Weights of a small GPT-style language model, trained from scratch on English Wikipedia.
Size: width 576, MLP 4608 GeGLU.
MLP neurons of a small language model. Each row is named by its layer, matrix (gate and up: input weights) and neuron, and shows model dimensions 160-415. Each number is 128 + 24 x the weight over its row's rms, rounded and kept within 0 to 255. Numbers have three digits each. A neuron's up and down rows have the sign that makes its largest values positive.
After each neuron's rows, "fires on" lists the tokens most often at its 100 highest values on Wikipedia text that the model never trained on.

L9.gate427:138105137119174114149146102088151094138114098110149100135149099141124171178133121133170168149111130133107112093138104125144138141114080161110095083090093106151143127120139135132133092173110107115132078148100173135182101139139128138135142144141063135127148141099137116150147112133149139129098130111108130116094120136146116097132083128166172156124141123168092121166078124107111120124113081166098148083146129157100112131124107119150154106113100154163155172132158085158132134154157104143152139133126120087119137125146128138151089102164145129136113095152160083138103121138124125101097151184105143107139127132115126134162145145110118168132099133174133111140143111143108102137126087075092160130155123135108147140128170109082178138106152128112139162147104133145124090157115116
L9.up427:094107149135163147120140149133159155134112147113137121117123110096095117117153181098116121181126135164177128091115139078100119072147142170113151111096096141166121119133112176156114158101131160107152125142143122093131120070089141143084116079157137122118176115159159113127117158140111169116143138130140119129114120126131140112142143097131092104142106125093133129116136134129150131124134120147093102146149134091146097115138106146123166174106123116137133117111115113112164127141113079111114078104139119130098120126144132125135100142188119099135136063103111152137110162147132132129078141127120139151137149148118136119117169126147130096124152070091131137127154112135122151088124106122164166123134126104127121116124116105102132141066117147099114156123137100101088101097036105
fires on: "F", "b", "K", "v", "B", "ff"

L9.gate4599:130109102134128119120130118117160079149141083116085157147109106131125104144176161135120091144099121162128125131082127163107125132150112126148108099140097119148106089186092181151139116126138133110155131099095160107089158086115141166073103126177130150141122100142150134164081148082124134137159150144103118089154123130207139099138126098129129091162127127154117140123108129137118161128151123160170132089145130131126152124147150127147143150118119125154139139129115071165115146143133132110130096111191135124118115156114092144094138111109111118178114093141132118183112098126136147123133109109144140096155135193133117143128178109146110097122108088130153107159113110100117128161144116079159094128124131162155132101138155073104116154121137123144129144149154111136078141133109093
L9.up4599:122135103103100145146129169151152082153114111105137121101131128101175121180111130101163140166144115141122120137082152104155168115096108155105136112095142074166141123189114156126150160146122106120133123149133139147088097143115094154110111133125141123139112116099131125140092108106110156135154116115132150113141118096133163134130139140111153109109113149109161159128145104129130121147129088119187171121139111126128125167145103085136134150135140143143125176110166093141135131151140130129130147175120127115155100087135155138113124146141109164159104147167137135147136072136098115118121121142140141120155168100136147126097182107117101087151099146100112141108169100129103145092172140145124132152152105144171146052170137102104114112150059120178085099135141151130089122146124131
fires on: " d", " | D", " the p", ", p", "- D", ": D"

L9.gate2251:167085122097109112120137149103127117085109108131096140132149157134105126142140141113133144156142110169118191142116149107145097104135184087118104098138104131147146144123100093164144101169152127125134092082135146133121125133118138124124145110095065136115116150150159136106132122181120097120165134178158123146144097147140100130131112116082110122148099131149147080103149131099120114100135146126155115142148143128130100146189158092158154093140133156115142142109100150106132108137166081099161107159112158155116106108161103112136151129136124125133147124159156157125151122138092138144121131088100169092157108162103096121122117101084140148136148085111138136159126149124143139108123134123143137133079088128150112117148128120151100135114132113111157094119202114122115169100102085
L9.up2251:129087123130080092140113133176108135127130090152116114091083136138138110144137154100103117137140139126091139152186121139159103116092086111144092132126154129142080124151125080123127130056103114147096111113100102129129130128116110109167119114149132106124116158112124160120132159112131121145155078123124117148136183185149135120104135143117128097116108088129103132110104121146109100108185150146102112080146062124105116148111123125131150089112136104124160129141157139107148122141102129133130167157131106166168153162149142159151098087166146076168168120109179142117107165171107123103150149085121121122136121137135158122114097139149137146116149155160103137100137105151119088135186103103100119133139156136123087150106109123101113140129130143111165113120149141139151143134100113
fires on: "/", "\n", " [", "—", "–", "://"

L9.gate737:116121135146125154163168127095072140117165119087159147143157115166092142140129130114160126108127111147114117142152114096149113105113119147107114152119084103115121130140150115103131116134118170174143120092133117126144117123106120138175165156118106081155114123103088145126135122128122142127121146138116146133129147102119115155120078103163141142117166096116089145100153111109124132143117158114152113104080119140125159123099127106106102104128113124136134156135110097127126086113085124120102128101128130143105124156148100144179114135162146150102164110092138115153156154175131125089124132121110116134079110155149112112128103149114129152112145163182150133172152094091140096156120182127107191121124119100127105186112131101172101165157129158115130108117128160160088147173125090
L9.up737:100153128126136164131179144148148128164102112123143142090153125121144122113116101151084099160137149159153157144116143145110111076135163142104132155118065111131128130109143072120113095155120131157139112093135109102165135092094108079127129129087114163157111128153133123175177072120108131134103160129149096171115098131143109129144151137140141141174122125121144121108079087135121119165111129123145130131089124118164114146146120133135163099117094194132140116178166146121179140166118141092103140129111132140126121167169126115096141097120125140137085131108123093130132096166119114113152124148100124133130158132138128159129127140108130146143143177156100106172149144151165098169125157139106135134102110152139114145129081133123103134146179071147165130097107131135161111120123121
fires on: " |", "% |", " |  |", "00"

L9.gate2303:129141127144131124141110105155131163107085120124139147103103168120132089108147172195145156158100142125135129115094100128110110103141130147091141102136154119129098150143139158097091101140145144103141155162123163113099127119151103082122148142166134143091105110107109100142092098096144105105155094122138153136130092136133105147079128088114084147187118123159168089157161104133162120108154139133181147162067162071135156128126149083121132164151152149132157086101127114153142137141173101111083177145135116165143118134122204102136136143113129110145112192128108120158139092097134114094150158150150142114132120127104175188150141160118133131118136153185133103105123155136162069140121176201136122118173147086147121149127140153149128128091150163131110122148143149102162159122109143
L9.up2303:149125059149154100077119092142130093107141092127144062129163138119128133156130119140100139175166127088075127138112144141120122105116181129119109091151151122137114112113156119134162137153103105087108143119123088146150086127116108126138176112148073139120154085123092149087119129107113127113126131112159127121104146116130163147134122155135116144110131126151124105126164117123134112106150122140111152108150158101107128117142152145155099129133094081099158127138145099129135139195163093154161075096144126131104131099152125114154114100104075091167077140125104124165184090102159142137139176122124142104172122121141107116100156140125135121121122100113151152132129100122158138109138129139129129099154126132116118078126105088112129174119139122107124129078159138116174152181159127
fires on: " Mar", " | Mar", ", Mar", " mar", " Par", " Mer"

L9.gate43:135101137104149104156151160136124112134140174125101124124134102129145114099152151125104103118156124114135149096163154089121111177143163111112136117154117149137144150088132081121087108130173120173140136129143112098133123147124132111093109120136084133158117150106096120134121114168152169111096161125141125107114129137135158111082161080129141144087136097095141089109126143128150096130124117137135121145140177161147087147152181085174125122129112103113142134148116136118082145150113185146187131069161160122137133118159139117142111133118136157151118131077085122142149162157077097145098102125133123106079155125132109116096099119127151118101139119149130116096128156127175151083136168130134077123140144173086121134049122112131129122163131130116094117167163125114121153133104125
L9.up43:101094138100147120147118162086114150135129115157097129155149137129092101103111160157095123117124121121117094108110107106152118147124144095128110105159117097110126121133104143139157118140127122120145105095066139125161150120093113121134120168148112168137151163102131130094108123132164132152107127126128056128099116086134124142113161130158137161134127134149081168129104135100111122141196142153112155141161083137107092139129121134134131136126136132121123147148147120139151108177134136150135099140119127128120128169094123079111143165149071112064139139119089131131119119141142107088129098133094139112140160147143102115118154114122118088147140109118159130129134119135114180175116113136162113129157094085156091186105108104109156111097167094105143147126109113127131148146137124
fires on: "; ", " B", " his", " deb", " of his", " her"

L9.gate904:166110127098106160132106142092116134073154161108131131125109098085095074163157104153130110136109112094147186114101115145127122140107112131122127099147122105098177147106146086142182086148139077106141126143076156129154091064142110160146155110108119146127096111116135152108128105101121150101081110138118112118109122150131134167108175127123148138139175106198099123116110134094147137128127122147106163102127129100128117175186117107136100125150156133161172109151097115132136155146142103159143157101155124151110129168083180125096086101156141121125114134131116160182121109116146085095143090139162156146130134157131139147118089174151146107142134132130124108111087140125124080147075153119134158130111135135149114156090148116174092112105149149132125111103134116128167131126137119
L9.up904:132187119095141098092129111152109100141113107104135079145140124098135141112108148114138115146128155162119116158172168074105150144076132153182134087161130139125123116156114150132107133080118185123133180137132160135105118123105123149125150105141129155164165138132090154143151167117109110119127145123111115150136161131147088133144132129164140112153130138122104142101113088125143127149169170119160129158126156142140116109145110118153148091127174174127128165159117135137131135133110106140123085170129098098107116115163113094095110093115110147133137113050100105160152143143104121127122128098110159151122107150153077166160121131153134173188154171148162170135120153150143098099127111089113157116160123161120131079130161162150107122141112124098077120100114138139169175174128156
fires on: "\n", "),", " Mar"

L9.gate416:103106107139146093123116098146167075160149133109115089087148135154113103128129132153130154129146097142132165085108157121133161123143097096145158141076115111105160124151160121171185133139141171147088136088111109127162132117136162108099176165128093061123127118110097110176086078113110152132173117153098115096123132138143134126170085106150124148152127078157110095108142125083135130130170097125145104125050124128119127072138128086099093100122108114110106096114098090148143145120148102133149130141159115128114133100111147118176101153105114161138098138155157143119145144162079132121142139178140125118138170139110110108107131121121146172128132119155165115155130159140109121115120119148140109112178094148104125098113129123142112141137121147094117091132124105102122147088134151
L9.up416:142171103121131143132157110119174124157134115134151112163092126152179104116148170134112082090118100128124139156143133096077109116123112140128168152120141127125111136155081182151142151126131111154133129123125115158145166154159120142095107164135142098136149140142127136086155189110131091133131096133096151140137160131126139089175161137142142106139144075119131107140054121149104110122133082125085123123124115168156148129132164174138144107136150124118146114139138106123106116132114122066127089160124113123181143144092122125086171114146133133127143084090151093138113149121115090146128108092131118106155109153188088163137100084155112168152129102138126131090176141115124155138106104124116123137098134153137155160094151134138113172076100125095142107130101111106128169131104130
fires on: "B", " B", "b", " b", " \"B", " and b"

L9.gate4403:147140138105148138128123151105125129126167102089088114152124127106146173166126146144125140176132133147086179132127101091076085125112096156110107119177124115122103157113165109147142102156115099138178168108108135150109080171146140135129125154140085120182103135112138119139127120127110115128138127133106120114135098125096113139126115131110096107097141137122148140081147127133138109153118158133149109165096137109139143157174075130138128171092143141162144163144112091137093133111172118104107127152118124162125095135141135146199113096154133178160096137143102161147110137123099125126115140187133055147137114154108102104131161131149136104118137139141122144124150154122103106138111105113148105160152136112110124138096120153146115134091134144076134150152132133139152118106152111
L9.up4403:112120121122104123135130129132140108151124062083123111135174165162142117138145160095142124129107140131129098102131160129120134080125122112118115152147089151173131109094111168176097129133123148177144134134092152134100124126118070147141098156120136112138089127102118155120132117122076116145151133142164133088156082141119096134140067110144139130122156092143148147109137111136114125100155142131084113139162177142149134122163133122120107128145138095121070105108116092116113173112113137073121110113111160153136144139084111139108117112112121145142143088103138159148124106178135149157135098088117114134102098167177090137120124065107132114155107130149098152151122108149143114137144123136131129169153107143174107120141163101132134087132136112121124095114157101142156112127098137
fires on: "\n", "0", "1", "2"

L9.gate3206:102117123119129124164113128162101111156088105096153140108096090152142094129153134145118116107147094145111132139127121137131159147117121128100091094118156128119104112107146136136172107099139134142144129086143096128113122140108131142131087139138136136154134139138117102153150124125117097117100139108106140117124153101141176146082110135154138119135127136150129075116103128088099108141117092124095147146149158135129112145122171154140128109124145116107091122132114126115105109159158166100126125087130140166175144124094176050106138121116132102149137097111142102134116192065165107153113112129102113110121137117128163144094129129118158119122089112144136153133148152103124104103164139103097114124128157170153087112139162116120099091152169177100130140144136151159116084102099140
L9.up3206:119147155110113135137133166128155111098134102101117087156070125135119130103104095084148129149134129155142143145095120102139121127146126120143096103165137099088119118108142155119105146116128092136143123135129142116157148069169137108142146141140107126137114130135146164068108082148106124088135151117126113140127096135113147159119183126130128130118135147091142129108135129132121096159157100142128150118131076116119121149168161117128106124136155110163131100130124128174131126137126158090100114111129112148128126106085064109120128162086138148124137124116085110181085118142099082159155128091139167140143115153126101115159167114086174133156113130145165062122114156184106140095161158102140157107136170108121123153143111164074089129128118158095143156097149133105113103113134126
fires on: "'s", " his", " of his", " her", " for his", "'"

L9.gate3057:088085155117118062125143130123092101112141113122151134120143132125128100158162164150092095125103133126127115094097146137079080144158117147109198094131126107127152087138122137103142106088141118158142139146143150134165115090141111069167161107126110110153098114128114130147090140115121115094149163123123173118108141142104141142120109156087087109126105160127149122137115100121157145098144148138134139160113139131136152149127124113109079133102138152134160124182105103141123144134104133139097202091168123123109098159127132142176155110134134116138142152103117121137149133148093130105164113112143109122127136140126140118146120144123149155146142096107138118125139163138151087122099156141096124111130099128130128130100133129153087108116127165102081139128122096076116191160085142
L9.up3057:107133130100123168107127152112089149148101118108143100111152078154140140170144152087140107132143160138129124107124155097138163126104121095101091148105101167127164106124121121155060132170108052131100148137138120121131103137143108125110136061176108121161152149111128119159156141148135136125140088162127158113133154107142156136148137142128129160126114152148139143135129150115123137136148122132122110151149095143126062113111134098149094119104158147100112126127152082085162111109191121160117113130074162117137126115097099119135101119097130088155142106148101084102125120135092106164119146148131137166107109104163131096120104150091119137109143095093134098051105136129112094131126175143129123126087133121138142137145146121114160134150103138084104150162114116097184151159127143
fires on: " |  |", " by", " by the", "),", "ed by", " to the"

L9.gate2423:101064127108068134077150079116119145123091161123089134141121140133102141135141137172156118132150132160084138129107123129137104168099131144132153127109122116108141149141186145127134146111112179119149122136122153116109131092159125111130130076142145156118104168082169158078131128118132143113137121145169133141144170105138115161134133146124155162116128080127165135152128109093131110135138100152127125100159142100118109144148116165134138106115127113107092115160149128158125132156137103156165157149098113121137107105143115138122145115125125106164154123095157092154157130100095111120119073112103154095091094124163159101129148146135133136140116102153110121094123125157116087131152169191131107153156161139166108157111149102124120131120151138144142139131144134093129154180111089
L9.up2423:131149114140132124180144171124117092153172113179152154097148107057137139150192109154131096133181157139134148146159150110117108145109167099175099149114143122159122121197118154094115133117121106134141142123183156157151142152115186131119122122155122112140101146137109118142109123119118117139146107117139149122101144085159134093164106123138108143132132130121152130089125110153070138126141140125147160129146097144083118163108098122092109147080141124116097126116113145123101162143096134151109141108092116115134114134154153142050111154126107117114169120132087174132066150132154148123111114081124142118074147133131146144100124124130104139109106124141181146139150169160106131125107116113117138101131128143135104104147131089168128124162116078137126119107108108103146113104100114
fires on: "–", " none", "\n", "; ", " to ", "("